{"num_key_value_heads": 12, "head_dim": 32, "intermediate_size": 1536, "norm": "layernorm", "rope_theta": 10000.0, "init": "normal", "init_std_qkv": 0.0397, "beta1": 0.93, "max_grad_norm": 2.0, "warmup_steps": 200, "batch_tokens": [32768, 65536]}
MLP neurons of a small language model. Each row is named by its layer, matrix (up: input weights; down: output weights) and neuron, and shows model dimensions 32-95. Each number is 128 + 32 x the weight over its row's rms, rounded and kept within 0 to 255.
After each neuron's rows, "fires after" lists the tokens most often just before its 100 highest values on Wikipedia text that the model never trained on.

L7.up797 [ 95 132 107 135  93 148 117 137  94 195 105  95 125 139 134 168 109 149  84 106 108 110 208  97  89 144 105 156 167 116 103 108 174 158 163 130 121 109 161 129 132 159  89  86  98 124 142  84 124 157 183 112 131  48 123 156 133 114  99 128 169 124  74  55]
L7.down797 [146 124 120  88  82 136 102 109  97 152 128 161 160 148  86 178 182 144 107 152  95 114 152 146 119 130 110  82 204 164 122 185 128 117 155 136 188 111  64 137 118 127  92 112 106 109 115 103 150 121 170 169 133 175 144 143 188 128 103 123 142  83 134 104]
fires after: "\n"

L2.up129 [103 108 148 118 139 123 161 126 204 138 142  40 145 118 119 136 100 136 162  97 122 139  81 101  33 142 129 160 103  54  93 177  96 108 172 135 134 130 150 152 107 105 128 158 136  73 143 142 126 161 135  97 171 103 150 150  94 155 117  82 125 190 143  88]
L2.down129 [ 68  87  82 145  95 122 155  99  81 147 119 135 146 125 167 114  90 121 124 145 129 121 123 197 194 107  71 113 112 160 124  92 199  96  44  87 139 152 102 123 179 123 142 131  81  84 185 176 109 151 161 176 161 147  92 129  88 150 160 105 113  78 166 205]
fires after: " K", "d", " C", " Russia", " D", " the"

L3.up959 [107 146 150 131 146 123 169 146 109 100 143 140 128 198 112  73 125 117 131 119 175 136 157  75  99 141  82 168 145 120 185 192 117 116 160  62 140 119 134  98 140  27 115 203 145 202  65 104 118 113 138 143 147 145  70  67  86 119 152 116 124 146  83  72]
L3.down959 [122 129 147 121  60 139 190 116 104 169 120 143 172 119  96 131 136 154 110 185 185 181 104 183  87 114  98  92 130 136 160 144 123 128 146 160 155 112 179  45  59 179 104  92 114 150 118 137 223 152 157 104 143  69 130  35 151 203  57  83 111 117 147 191]
fires after: " in", " In", "in", "p", "iv", "con"

L3.up1206 [ 92 129  83 131 183  78 168 143 109 150 118  74 193 111 108 138 104 189 130 137  95  62 102  88 169 119 149  71 149 110 132 165 135  75  89 121 185 115 136  87 134 123 151 140 134 152 137 103  87 121 114 118 126 125 104 123 154 162 111 133 131 113 125 141]
L3.down1206 [ 87 126 143 161  70 148 101 154 111 137 136 153 120 137 157 159 115 225 135 151  96 142 168 133 115  80 130 149 131 102 109 176 153 107 151  93 180 135 125 107 154  27  95 160 112 123  84 138 125  80  85 160 145 150 173 123 114 115 133 100 147 133 125 125]
fires after: " the", " of", " a", " to", " in", " were"

L3.up647 [163 143  83 121 147  93 113 128 158 171 155  79  74 102  41 111 118 122  89 100 143 137  78 159  65 105 153 170  45 207  90 130  78 139  73 138 127  79 124 109 144 151 113 116 117 115  96 151 143  98 104 156 115  96 149 112  93 187 150 139 126 120 121 145]
L3.down647 [115 133 140  82 120 105 129 102 115 188 104  48 101 151 151 140 110 152 106 212 101 163  95 131  72 154 191 121 188 136 148 129 136 109 124 129 130  96 129 135 137 136 114 166 114  86 116 132 113 101 181 125 116 132 169 107 186 141  90 149 108 143 131  97]
fires after: " A", " re", " La", " De", " Le", " Re"

L10.up1146 [204 197 115  80  74 104 194 118 100 131 163 144 119 162 143 121 120  81 145 115  46 118 164 117 117 156  96 176 119 110 149 129 173 141 190 157  92  75 144 122 154 143 131 132  83 143 122 100 132 166 143 122 155 101  94 132 141 131 113 190 121 113 129 108]
L10.down1146 [137 188 142 115 111 124 214 145 107 135  72 136  76 135 112 144 136  82  78 125 145 114 140 147 131 160 117  59 181 128 113 104  93 135 148 141 137  98 129 102 100  89 119 144 135 137 166 122  81 105  91 123  80 170  74 169 123  80 126 159 123 113 141 119]
fires after: " ", " C", " c"

L10.up575 [126 108 130  66 106  93 100 161 183 171 186 102  81 187  99 173 153 120 137 138 168 132 130  58 149  97 161 180 129 121 101 188  74  71 133 111 173 116  83 178  57 166 105 108 117  70 181 124 194 104 122 167 162  96 119 131 148  91 165  96 111 144 106  94]
L10.down575 [110 133 146 108  97 165 128 139 149 157 118 107  94 146  70 199 198 135  96 134 133 161 105 153 136 182 119  62 152  65 167  88 120 108  92 144 120 130 118 129  84 130 170 129 106 135 168 159  95 102 104 118  86 138 154 161 123 110 136  88 159 123 123 120]
fires after: ",", " a", " has", " re", "re", "s"

L7.up952 [157 153 129 137 129 177 127 156 108 159 143 109 158 131  83 122 127 104 107 107 161 185 180 128 103 110 113  94  66 158  97 179 114 156 190 161 103 151 120  12  77 124 123 143 171 137  98 121 104 124 114 141 107 155  83 111 154 103  95 124 156 150 116 160]
L7.down952 [126 120 144  97 191 147 142  81  61 118 129 117 144 100 195 155 134 100 140 143 150 138 122  83 105 161 140 132 180 187 161 177 144  97  98 156 158  64 122 103  71 113 120  84 177 133 191 123 182 132 138  95 145 104  77  80 109 114 126 109  26 124 136 138]
fires after: " in", " the", "in", " In", " A", "vi"

L3.up535 [151 156  93 107 106 142 100 191 179 143 133 115  93 164 132  75 177  63 159 111 101  64  94 125 156 106 151 140 158 113 118 114 105  97 100  97 132 111 143 146 118 150 139 136 141 100 154 175 114 155 101  98 139 153 139 166 136 111 133 120  60 109 132  82]
L3.down535 [117 177 134 110 120 137 165  99 137  94 147 182 138 129 117 134 149 111  96 104 121 155  81 175 156 118 120 105 151 107 141  94  62 175 124 131 182 142 158 208  95 121  77 131 130 160  87 138  93 175 135 130 121  85 124 173 125  89  91 139 107 124 127 141]
fires after: "s", ")", ".", " order", ","

L3.up631 [179 138 132 114 177  92 166 211 154  86 136 184 104 151  75  61 106  58 125  46 168 141 135 168 119 159 143 121 102  82 100 179  89  92 130  53 205 118 134 121  35 136 144 139 132 125 137 163  66  38 130 139 152  94 127 138 135 192 140 133 121 101 145  83]
L3.down631 [ 70 128 134 100 165 156 110 152  90 199 169 127 128  89 100 149  97 164 137 178  60 123 113 137 132  99 135  69 128 142 123 178 128 143 142 132 135 116  98 135 126 112 124 113 140 117 123 140 168 132 122 103 122 135 120 172 110 169 203 154 122  90 167 171]
fires after: " Li", "li", "-", " F", " f"

L3.up1255 [151 134 161 213 193 194 180 153 147 122 141 122 103 100  86 156 121  98 157 124 161 116  76 179 128 138 120 106 108 110 130 132  64 112 120  88 155 150 184 120 115 117 107 125 146  85 154 113 180 126 117 131 130 110  93 128 135 113 124 102  88 121  96 134]
L3.down1255 [ 82 179 114 127  84 131 130 152 148 141  79  79  96 175 102 156 138 152 114 171  98 127  87 150 129  69 155  65 132  54 147 143 197 162 130 136 152 108 199 184 175 131 158  76 126 139 102 136 168 170 125 178 151 146 147 107 134 111 118 149 111 115 156 100]
fires after: "n", " N", " M", "k", "g", "z"

L3.up1451 [115  85 113 140 137  97 150 176  69 130 153  81 126 129 105 130  93 141 182 169  96 129 115 128  64 155 119  62 143  74 173 121 120  83 117 214  95 132 135  86 134 164 162 117  99 173 162 176 124  90 122 128 110 109 164 167 114 157 146 167  74  94 123 149]
L3.down1451 [140 153 144 163  87 130  76 109 177 197 177  93  70 150 159 100 144 123 166 142 159 157 175 164 201 162  81 106 105 168 106 110  86 132 144 102 122 137 125 135 152  91  98 152 113  97 109 153 127  87  72 128 151 155 108 181 155 117 133  79 171 120 143 161]
fires after: " to", " the", " that", " b", ".", " sp"

L2.up1368 [153 162 141  10 116 171 154 146 142 185 145 124  98 102 130 140 128  88 154 150  79  92 132 139 105  99 129 183 149 125  85 197 111 180 119 140  89  56 133 181 184 133 158  72 127 130 101 120 115 138  96  99 122 127 135 187 149 123  87  57 106 142 110  74]
L2.down1368 [141 135  73  74 133 113 219 113 119 183 155 103 126 110 168 112 112  79 127  96 144 157  80 130 140 154 125 110 146 174 111 131 113 133 151 141 115  86 141  77  95 112 135 114 110 177 165  74 146 115 197 109 127  92  88 137 159 142 122 143 134 150 108 135]
fires after: " A", "c", " I", "or", " C", " U"

L2.up1181 [123 148 169  97 102 154 139 123 177 129 142 178  91 175  88 127 174  81 136  72 147 139 152 138 114 148 116 131 137 109  96 182 142 120 152  89 126 152 107 174 128  72 133 147 173  67  33 106 114  63 148 130 145 201 146 105 162 119 116  66 125 112 140  84]
L2.down1181 [129 138 148 156 116 152 102 139  86 122  75 149 157  96 114  94 144 142 122 127  96  89 135 132 152  91 152 165 107 191 123 102 164 124 138 109 145 164 116 125 179  80 131  95 155 157 135 146 140 101 138 209 104 155  86 105 140  99  89  80 135  85 117 158]
fires after: "\n", " M", "d", " re", "m"

L10.up1002 [158 147 151 177 218 122 157 113 135 147 188 128  59 150 132 110 127  88 125 131  88 224 139 115 147 184 192 107 134 124 181  96  79 142 127  89 151  74 141 124  85 145  81  78 123 149 113 122 103 135 196 157  95  76 165 124 145 134 116 124 116  99  70 152]
L10.down1002 [119 106  82 135 133 124 141 139 115 166 159 132 156 185 123 155 135 156 117 132 118 121 135 137 100  57 151 103  96 113 114  68 202 168 140 112 108 166 174 194 163  93 142 102 158 178 116  95 161 123 171 102  90  92 134 132 195 116  87  82 148 152 152  93]
fires after: " ", " |", "\n", "li", ":", " 1"

L2.up110 [148 131 199 172 154 111  90 126 109 128 101 130 157 125  65 173  94 139 160 172 180 160 105 146 169 149 109 111 117  86 148 150 200 154 160 111 131 133 176 121 151 140  91 152 140 128 139 126  61 183 129  67  93 133 199 181  52 119 106  69  90 137 161 161]
L2.down110 [140 116 129 109  81 117 100 176  88 165 102 144  99  80 187 122 182 154 154 131  94 144 167 151  73 130 128 137 124 125 156 136 170 141  62  87 139 157 129 105 113 119 145 124 125  87 136  55  98 138 151 141 139  97 120 143 145 156 142 127 113 131 184  98]
fires after: " J", "J", "ff", "w", "n"

L2.up151 [132 108 137 153 131 163 127  74  99 125 133 126  69 122 146 142 113 136  96 111 170 130 132 116 140 147 114 131 144 101 105  63 100 182 161  98 141 133  99 144 157 130 168 159 110 145  71 108 135 142 134 102 129 113 146 139 112 114 166 118 122 145 130 106]
L2.down151 [ 95 159 176 195 161 114 144 136 106  81  89 210 178 143 148 105  89  68 163 142 138  86 161 106 157 163 142 116  70 208  93  79 121 138 129 151 129 116 118  86 103  60 170 173 115 110  96 164 133 142 123 146 110 105  81 135  87 122 116 110 130 140 153 110]
fires after: " F", "L", " Mi", " Bo", " W", " Se"

L7.up795 [ 86 137 131 191 127  98  86  63 110 110 151  93 135 142 150 103 152  76 135 109 181 176 133 103 138  95 169 121 133  90 106  78 104 161 143  87 113 113 132 183  67 194 128 121 160 112 156 109 137 145 130 140 105  76 175  85 180 198 144  95  99 122  73 103]
L7.down795 [ 90 157 153 121 121 117  88 128 182 113 168 114 128  87  93 147 137 108 120 142 198 143  67  96 139 185 108 133  65 157  89 127 183 129 166 176 129 106 152 141  75  94  98 167 149  78  79 156  91 128  86  85 175 120 124 128 126 141 107  75 100 127 149 150]
fires after: "c", " po", "po", "ci", " Re", "ur"

L2.up1205 [141 149 132 159  98 111 172  95 139 100 142 137 146 155 134  82 170  65 165 161  62 114 144 125  70 105 140 157  35 118 109 137 113 142 159 144  72 113 132  88 129 110 146  95 140 107 173 116 134 111  95  97 122 187  74 141 118 101  59 186 131  82 154 150]
L2.down1205 [140 129 138 184 112  80 149 133  95 111  47 184 126 179 140 110 191  88  97 172 141 120 121 129 112 136 171 100 118 149 125 143 106 130 127 132 129 109  92 148 102  76 128 142 116 170  69  86 120 100 101 148 173  75 111  34 127 102 104 184 170 134 202 124]
fires after: " C", " c", " H", " S"

L7.up876 [131 112 151 146 169 173 167 150 169 114 119 155 144 134 117 121 120 124 199 155 147 128 213 123 103 146 149 102 129  69  91 115  23 119 163 157 124 157 118 169 103  95 153 120 161 100 116 119 132 149  65 111 136  84 159 113 177 123 171  46 117 105  87 109]
L7.down876 [137 210  92 118 175 160 204 105  93  98  85 203 165 146 139 122 110 156  93 151 137 137 127 194 106 131 102 153  85 112  73 171 108 166  95 136  90 132  80 149 121 150 124 113 131 179 153 165 148 108  64 137  91 119 147  71  98 140 101 162 113  97 131 123]
fires after: ",", " of", " I", "n", " O", " in"

L3.up957 [139 101 150 122 145 138 136 152  24 103 129 129 102 190  85 114 110  84 172 152 101  28 106 161  76 135 130 117 145  81 124 132 133 137  76 123 163 157 128 146 114 154  95 170 139 118 122  88 139 141 176 105 145 120 135 130 137  63 182 165 107 181 112 163]
L3.down957 [122  90 195 128 105  66 123 126 145 150 175  65 111 132  97 133  71 106 141 151 176 148 108 142 124 154 133  61  75 167 165  42  75 120 137 157 142  92 131 107 150  96 127 121 124 157 182 140  73 112 107 100 127 134 143 179 136 138 150  88 112 127 135  78]
fires after: " the", " of", " di", " and", " in", " to"

L2.up1306 [118 104 116 155 159  65 128 192 147 111 135 162  99  50 157 148 158 148 113 107 145 102  98 141 127 126 112 120 159 139 139 121  99 198 162 163 159 100 113 136 172 130 126  68 142 114 126 144 153 146 147 136 113 104  33 114  77 151 130  45  75 103  73 115]
L2.down1306 [127 146 178 163 162 144  98 113 123 160 125 110  97 103  96 186 108 132  72 128 105 192 141 159  94 114 109 143  76  98 135 138 152 117 142 144 152 123 138 176 148 161 142  71 111 103  70 120  97 102 124 155 178 104 165 148 140  94  98 191 112 105 101  80]
fires after: " T", "z", " M", " X", " L", "s"

L2.up1322 [168 124 127 107 177 143 139 136 117 178  94 146 139 143  91 128 177 197 194 153 161 128  93  85 103 152 114 144 106 134 111  78 110 118 161 133 139 145 129 104 181 153 175  58 142  50 121  88 138 175 147 103 114  95 131 149 179 113  50 132 153 176 159 180]
L2.down1322 [160  94 198 120  87 135  93 164 148 108 138 110 160 141 123 113 173 132 130 151 129 191 162  91 116 139 120  85 120 140 140 149 139  79 146 105 121 100 162 108  93  86 179 144  39 130 135 149 163 134 112 148 114 115 114 122 189 132 118  73  66 158 113 145]
fires after: " P", "c", " c", "C", " b"

L2.up520 [168 195 131 121 151  97 103 182 169 137 140 179  96 111 123 112 138  82 100 119  96 146 173 125  89 139 162 170 136 150 149 121 120 217 197  94  71  81 113 120 131 169 113 136 135 174 110 122 112 144 143 168 128 135 137 141  97 124 165 155 115 166  95 148]
L2.down520 [146 140 106 115  80  88 189  99  98 121 130 120 154  98 143 144 108 136  89 148  81 162  90 176 171 133  88 136 149 179 136 125 134 102 118 144  85 214 112 121 146 185 145 109 127 166 136 129  99  87  72 152 104  92 143 147 132 113  93 166 128 114 160 115]
fires after: " ", "s", "it", "per", "-", " T"

L7.up515 [129  71 172 154  88 141 109 188 148 197 147 148 175 108 158 132 200 108 108 108 139 183 167 110 146 134 105 165 105 102  89 139 140  86 130 127 101 159 136 116  78  97  99 174 176 121 139  70  87  75 156 135 103  78 181 183 164  92 122  91 155 133 158  41]
L7.down515 [151 151  96  76 196 118 145 131  95 170  90 158 100 110 146 146 111 108 114 130 108 100 144 140 113  85 110 157 188 147 142 119 153 119 147 134 103  78  91 148  89  96 124 128 120 122 106 149 198  79 165 146 206 111 153  62 119 108 111 114 136 110 109 164]
fires after: "\n"

L2.up759 [159 136 139 115 133 143 110 120 150 113 100  89 137  83 103 156 176  98 151 111 147 125 196 177 135 101 106 146 156  74  83 114 109  83 140 107  98 155  99 105 181 169 109 129 101 170 142 141  60 121 130  97  62 134 144 152 139  79 126 118 101  63 114 119]
L2.down759 [119 187 115 109 110 149  78  84 109 129 101 115 141 167 162 134 171 140 117 154 128 157 138 103 110 174  90  87  48 140 110 137  77 146 112 146 166 163 102 171 130  72 154 155 123 115 121 151 153 177 110 132  96 140  42 132 120 153 134  78 111 154 122 155]
fires after: " P", " Go", " T", " ", " p", "go"

L7.up94 [148  86 145 108 151 137 164 109 150 101 168 193 143 119  90 140 140  93 157 103 105 134 151 120  97 116 133 172 160  52 176 192  87 117 155 171 113 115 120  96 118 137 105 151 159  98  81 131  40 121  74 171  66 118 196 121 182  70 122  98 125 108  94 111]
L7.down94 [ 55 172 125 125 184 130 129 157  72 109 157 148 132  78 169 150 150  89 163 146 130 162 121 136 198 159 131 144 190 170 103  83 166  82 118 122  90 130 144 155 127 137 109 137 147 170 101 154  49 148 101 125 151 165 126  73 119 115 116 178 121 176 128 168]
fires after: " of", ",", " S", " E", "-", "e"

L2.up954 [104 118 173 129 139 105 142 170 121 207 154 106 184 148 153 136 141 152  78 153 153 156  96 140 168 114 104 157  96 127 109 123  93 161 158  95 114 108 139 166 104 197  83 186 120  71 146  74 118 128  77 144 117 168 120 148  98  76 139  96 136 142 176 183]
L2.down954 [ 98  71 125 110 108 113 121 194  93 151 123 149 205 203 112 132 124 132 119  87 150  85  94 104  30 151 134 158 142 130 158 100 100 170 116 151 107 128 137 133 103 188  98 126 111 100  94 101 116  98 161 123 117  78 154 159 201 152 131 152 153  56 145 163]
fires after: "P", "S", "s", "A", "y"

L7.up1093 [124 124 120 188 176 143 131 126 135  79 151 124 146 161 153 116 146 127  83 140 101 113 148 117 164 115 126 151  99 145  44 112 122 108 176 122 126 155 161 108  88 128 146 170 135 164  85  86 130 126 150 161 156 167 130 181 193  32 156  73 143 109 116  42]
L7.down1093 [132 180 139 112  87 124 134 118 157 169 102 119 133 166 135 134  86 173  83 131 154 106 146  59  69  70 133 156 104 116 115 108 131 110 153 171  91 147 107 163 189 106 161 168 133 118 113  57 113 101 164 139 115 105 111 130 177 108 128 164 147 124 134 135]
fires after: " Al", " U", " No", " N", "\n"

L3.up670 [114 126 117 141 123 153 174 116 122 138 159 119 144 115 127  79  65 105  89 119 103 155  68 160 144 136 116 151 106 122 125  82 108 104 119 171 113  83 115  83 156 108 158 173 182 142 157 144 145  92 110  96 114 120 144  99 143  86 155 136 143 169 123 147]
L3.down670 [120 135 136 124 127 135  88 125 111 149  91 123 119 143 107 153 133 144 174 145 162 116  71 153 109 120 124 159 155 118 120 120 133  41 146 235  94 114 130 158 148 112 133 144 143  76  79  97 103 121 181  81 111 130 150  79 149 102 122 112 114 113 157 163]
fires after: " re", " Re", " pro", "Re", " Pro", "con"

L3.up771 [112  76  68 117 117 120 127 111  99 100 163 116 180 140 105 108 104  79  92  79 156  97  87 141 151 107 134 113 130 160 126 157 106  98 147 104 162 108  68 137 164 122 159 118 153  83 110 172 147 103 114 121 221 162  90  82  75 165 158 132 100 133 107 128]
L3.down771 [ 90 132 126 123 135 113 139 101 135 142 114 127 160 136 104 148 143 136 139 106 146  90 122 142 102 135 150 192 155 175 169 128  75 131  61 142 113  91 107 141 173 112 145 116 156 169  94  95  95 124 168 138 121 114 104 129 128  95 112  73 106  81  99 183]
fires after: " in", " re", " Re", "ed"

L3.up1012 [142  75 126  95 151 157 108 159 129 130 139 158  42 145 143 195 112  73 148 148 136 112 194 152  94  88 104 150  53 110 120  74  98 175 106 154 138 113 140 135 169 142 103 147 142 166 112 106 193  88 104 112 130 157 103 106  78 100 122  73  68  70 139 168]
L3.down1012 [160 142 122 139 125 122 137  85 149 124 150 118 143 125 119 121 150 147 129 124 121 166 143 160 121  99  91 120  86 160 171 126 139 114 147 166 118 109 150  84 134 129 121  27 120  84 135 135 175  65 111 100 190  72  86 165 110 120 149 140 117 127  89 165]
fires after: "z", " L", " O", "ce", " Na", " se"

L2.up1495 [111 121 110  89 163 146 133 186 208 104 138 106 107 149 120 153  86 150 147 124  63 120 120 136 110 121 117 110  65  86  77 109 195 171 201 140 193  81 122  88 131 101  57 105  96 100 142 146 129 127 157 136 156 123 135 173 114 102 155 148 139 123 118  96]
L2.down1495 [177 120 140 144  99  58 151 117 158 120 103 161 161 134 148  86 140 124 125 163 116  92  49 165 151 169 102 175 117  60 117 169 225 155 135 134  76 156 129  67 103 170 121 134 136 128 100  86  71 169 151 157 121 118 132 136 147 114 166 144 120 117 164 162]
fires after: " D", "or", "d", "t", "ctor"

L3.up1 [142 124 157 105 159 183 155 143 182 146 127 142  70 122 109 147 134  97 164 143 139 151  54  81 142 130 116 149 203 178 117 159  83  92 120 154 190 124 119  94 128 114 128 116 142  98 147 138 121  98 131 157  92 134  53 153 141 122 167 110  73 127 129 147]
L3.down1 [128 111 142 114  82  47 110  63  91 139 115 192 115 140 114 146 119 201 164  58  90 219 128 161 161 124 135 133  72 123 129  95 147 124 153 124 163 170 119 133 145 145  98  85 117 167 111 171 143  88 149 106 165 133 140 102 115 106 106 120 160 165 156 109]
fires after: " pro", "z", "as", "e", " Vi", " T"

L7.up1051 [158 117 121 152 137  96  96 102 130 110 158 156  77 116  89  88 182  95 101 110  83 124 107  97 148 158 174 130 107  87 102 111 110  95 162  87 147 133  93 142 146 121 182 136 111 145 167 158  74 170  15 151 136 126 106 100 157 102  82  91  85 105 167 123]
L7.down1051 [133 164 101 124 136  63 115  53 124  85 213 174 117 137 155 144 196 129  75 141  59 168 101  82 121 169 126 129 115 100 136 130 140 133 181 162 132 115 119 134 118 138 166 173 135  83 105 188 164 169 152 140 133 129  77 121 110 116 124 110 151 148 114 155]
fires after: " co", " p", "p", " ", "ur", " dis"

L3.up1208 [138 159 156 117 124 103 139 159 121 136 177 143  99 142 146 103  62  52 101  99  99 121 146 111 151 113 111 165 162 123 132 167 204 102 104  96 124 102 124  46 147 118 154 121  74 168 129 160  94 106  98 182 170 135 160  97 150 144 139  80 114 147 134 140]
L3.down1208 [110 124 118  72 179  98 144 174 111 136 164 123 192 135  96 171  23 103 153 181  99 127 114 145 119 102  92  34 105  82 148 113 152 192 116 145 166 151 133 156 129 153 101 123 144 104 111  98  98 156 126  75 155 101 164 138  65 136 119 156 156 158 131 138]
fires after: " ", " F", " f", "in", "F"

L2.up454 [133 105 142 157 116 136 136 136 113 143 180  77 124 106 134 129  94  71 164 138 141 105 126 149 109  98 148 113 151 117  92 128 124  93 194 106 140  60 106 165 165 132 140 162 139 112 164  66 126 139 126 146 145 115  93 204 153 125 139 172 156 168 157 130]
L2.down454 [134 118 135 111 116 146  76 174 139 185  64 159 109 164 164 114 136 139  85 140 189 188 117 109 156  87 159 105 102 101 225 121 130 161 108 115 144 109 106 107 126 107  98  77 138 123 136 101 116 108 134  87 117 163 124 120 163  98 107 120 164 125 137 154]
fires after: " sp", "p", " Sp", "P", " P", "s"

L3.up173 [116  74 153  81 168 162 108 190 109 100 145 113 138  78 158 147  85 133 150 102 121 113 150 131 141 143 138 135 146 103 120 117 129 151 162 109 137 115 214 162 138 149 115 124 139 176 137 108 135 112 114 149 191 180 152 164 149 119 132 108 113 122 155 116]
L3.down173 [138 126  96 177 101 129 128 146 133 140 129 129 126  81 158 113 162 175 125 153 114 143 158 166 110  41 119 129 118 167  81 116 141 105 137 126 146 135  93 100 104 133 130 119 154 120 122  33  73 145 129 114 109 107  89  83 131 133 145 131 157 172  88  88]
fires after: "w", "n", " On", " Win", " W"

L2.up916 [152 138 161 115 203  91 145 135 175 141 145 128 122 153 139 104 123  92 156  98 110  95  99 177  94 126 114  93 100 113  89 133  72 136  74 157 138 168 124  98 164 162 129  82  86  82 134 158 125 154 152 107 101 122 182 191 183 127  85 112 118 134 155 156]
L2.down916 [177 160 115 181 123 151  90 116 114 176 138 112  64 107 147  90 187 163  78 100 120 141  68 115 160 123 130 114 158 154 156  98 137 140 178 187 148 108 154  81 153 183 147 158  62  94  99 171 188 158  88 144 107  80 125 157 147 103 111  83  64  75 141  97]
fires after: " c", " co", "C", " C", "c"

L7.up385 [198 115 143 128 151 103 124 121 117 103  98 146 151 115  69 108 172  75 127 148 104 175 187 135  85 208 149 115 144 138 179 106 207 118 136 124 125  92 133 140 154 157  88 110 109 146 155 146 105 146 151  73 144 112 105 166 148 140 152  95 130 131  93 132]
L7.down385 [167 167 104 143 114 155 150 202  95 123 109  95  95 169 143 117 180  75 163 120 171 102  85 133 181 136 171 111 109 133 105 101 102 127 129 151 120 135 103 138  52 103 111 106 206 169 112 156  84 103 190 138 115  93  80 165 118 116  75 146 123 110 115 106]
fires after: " ", ",", "e", "n", " German"

L2.up1098 [142 155 110  68 107 126 130 153 136 169 152 162 133 133 118 134 141 123 139 124 177 125 118  99 108  97 131 140  55 197 147 119 100 125 166 118  97 163 152 202 108 179  95 152 105  61 132 155  96  49 130 174 180 153 125 144  77 116 100 127 130 108 171 167]
L2.down1098 [112  98  56 120 142  75 119 142 133 161 192 109 107 154  68 150  90 158 160 167  95  95 106 111 123 121 143 181 170 104 106  75 100 162 117 155  84 155 140  91  87 139 118 181  85 161  59  71 110 192 110 127 154 119 116 141 149 145 105 148  92 144 173 169]
fires after: " S", "P", " Ma", "S", "U", "p"

L2.up540 [115 111  89 161 163 102 172 154  99 118 108 112 164 112 130 165 125 164 146 151 153  93 113 105  79 134 147 110 150  95 162 147 160 165  55 160  99 133 101  90 121 156  57 116 144 112  76 175 128 134 155 135 115 139  94 113 122 158  55 120 136 149  99 140]
L2.down540 [160 136 152 154 122 103  88  95 139 150 173 188 157 146  96 111 103 113 143 135 132 146  99 161 201 100  96  82  93 110  98 163 125 145 122 169 109 103 110 113 180  64 164 128  55 131 154 126 150 177 114 128 127 122 151 125  61  73 143 117 170 120 159 122]
fires after: "le", " Australia", "equ", "d", "li", "ite"

L3.up1055 [116 115 140 125 173 222 121 159 132 138 154 115 153 135 139 125 120  97 119  99  81 134 148  78 102 107 135 124 167  83 121 158 105 164 152 137 122 177 106 131 134  82  63 150 165  91 149 154 130 106 142 136 166  80 112 164 148  99 149 101  79 150 149  74]
L3.down1055 [118 169 144 131 174 162 100 155 114 125 122 124 164  72  70 161 155 123 134  70 149  75 104 104 126  65 154 196 107 129  57 110 132 137 136 109 117 154  52 137  53 101  91 176 136 136  86 159 154  93 200 134 144 111 124 114 123 154 124 143  99 168 142  90]
fires after: "\n", " p", " P"

L3.up350 [121  80  91 137 111  90 120 175 135 136 127 125 115 168 136 152 143 148 129 158 166  95 150 178  84 184 105 126  99 120 130  75 122  65 154  90 119 140  84 145 143 137  96 197 243 116 129 150 123 113 174 166 164 130 145 126 119 167 112 105 122 147 103 124]
L3.down350 [ 88 162 187 117 110 169 107 104 186 145 170 173 109 141 101 137 156 115 162 119 140 112 123 108 104 182 142 171 120 130 108 140 133 161 111 107 129 156 184 138 102 161 147 155 119 163 123  79  10  92 127 162  87 139  61 123 125 128 115 184 112 127 176  71]
fires after: " in", "al", "e", "==", " E"

L2.up748 [125 110 173  58 120 122 127  89  70  32 107  95 159 129  78 150  92 168 146 139 138  96 121  75 156 161 134 124 162 148  61  83 139 163 177 116  75 106  79 137 155 143 170 160 169 148 190 155 151 169 146 138 145  86 119 126 138 103 122 118 133 106 158 143]
L2.down748 [152 199 119  75 129 112 138 146 145  83 138 186 166 103 163 128 122 127 106 117  38 142 148 142 118 154  85  75  91 149 115 145  81 159 149 122 124 151 156  74 139 109 154 145 127  73 120 127 144 140 143 120 133  42 143 121 136  93 142 119  98 129 175 135]
fires after: " W", " f", " F", " So", "de", "w"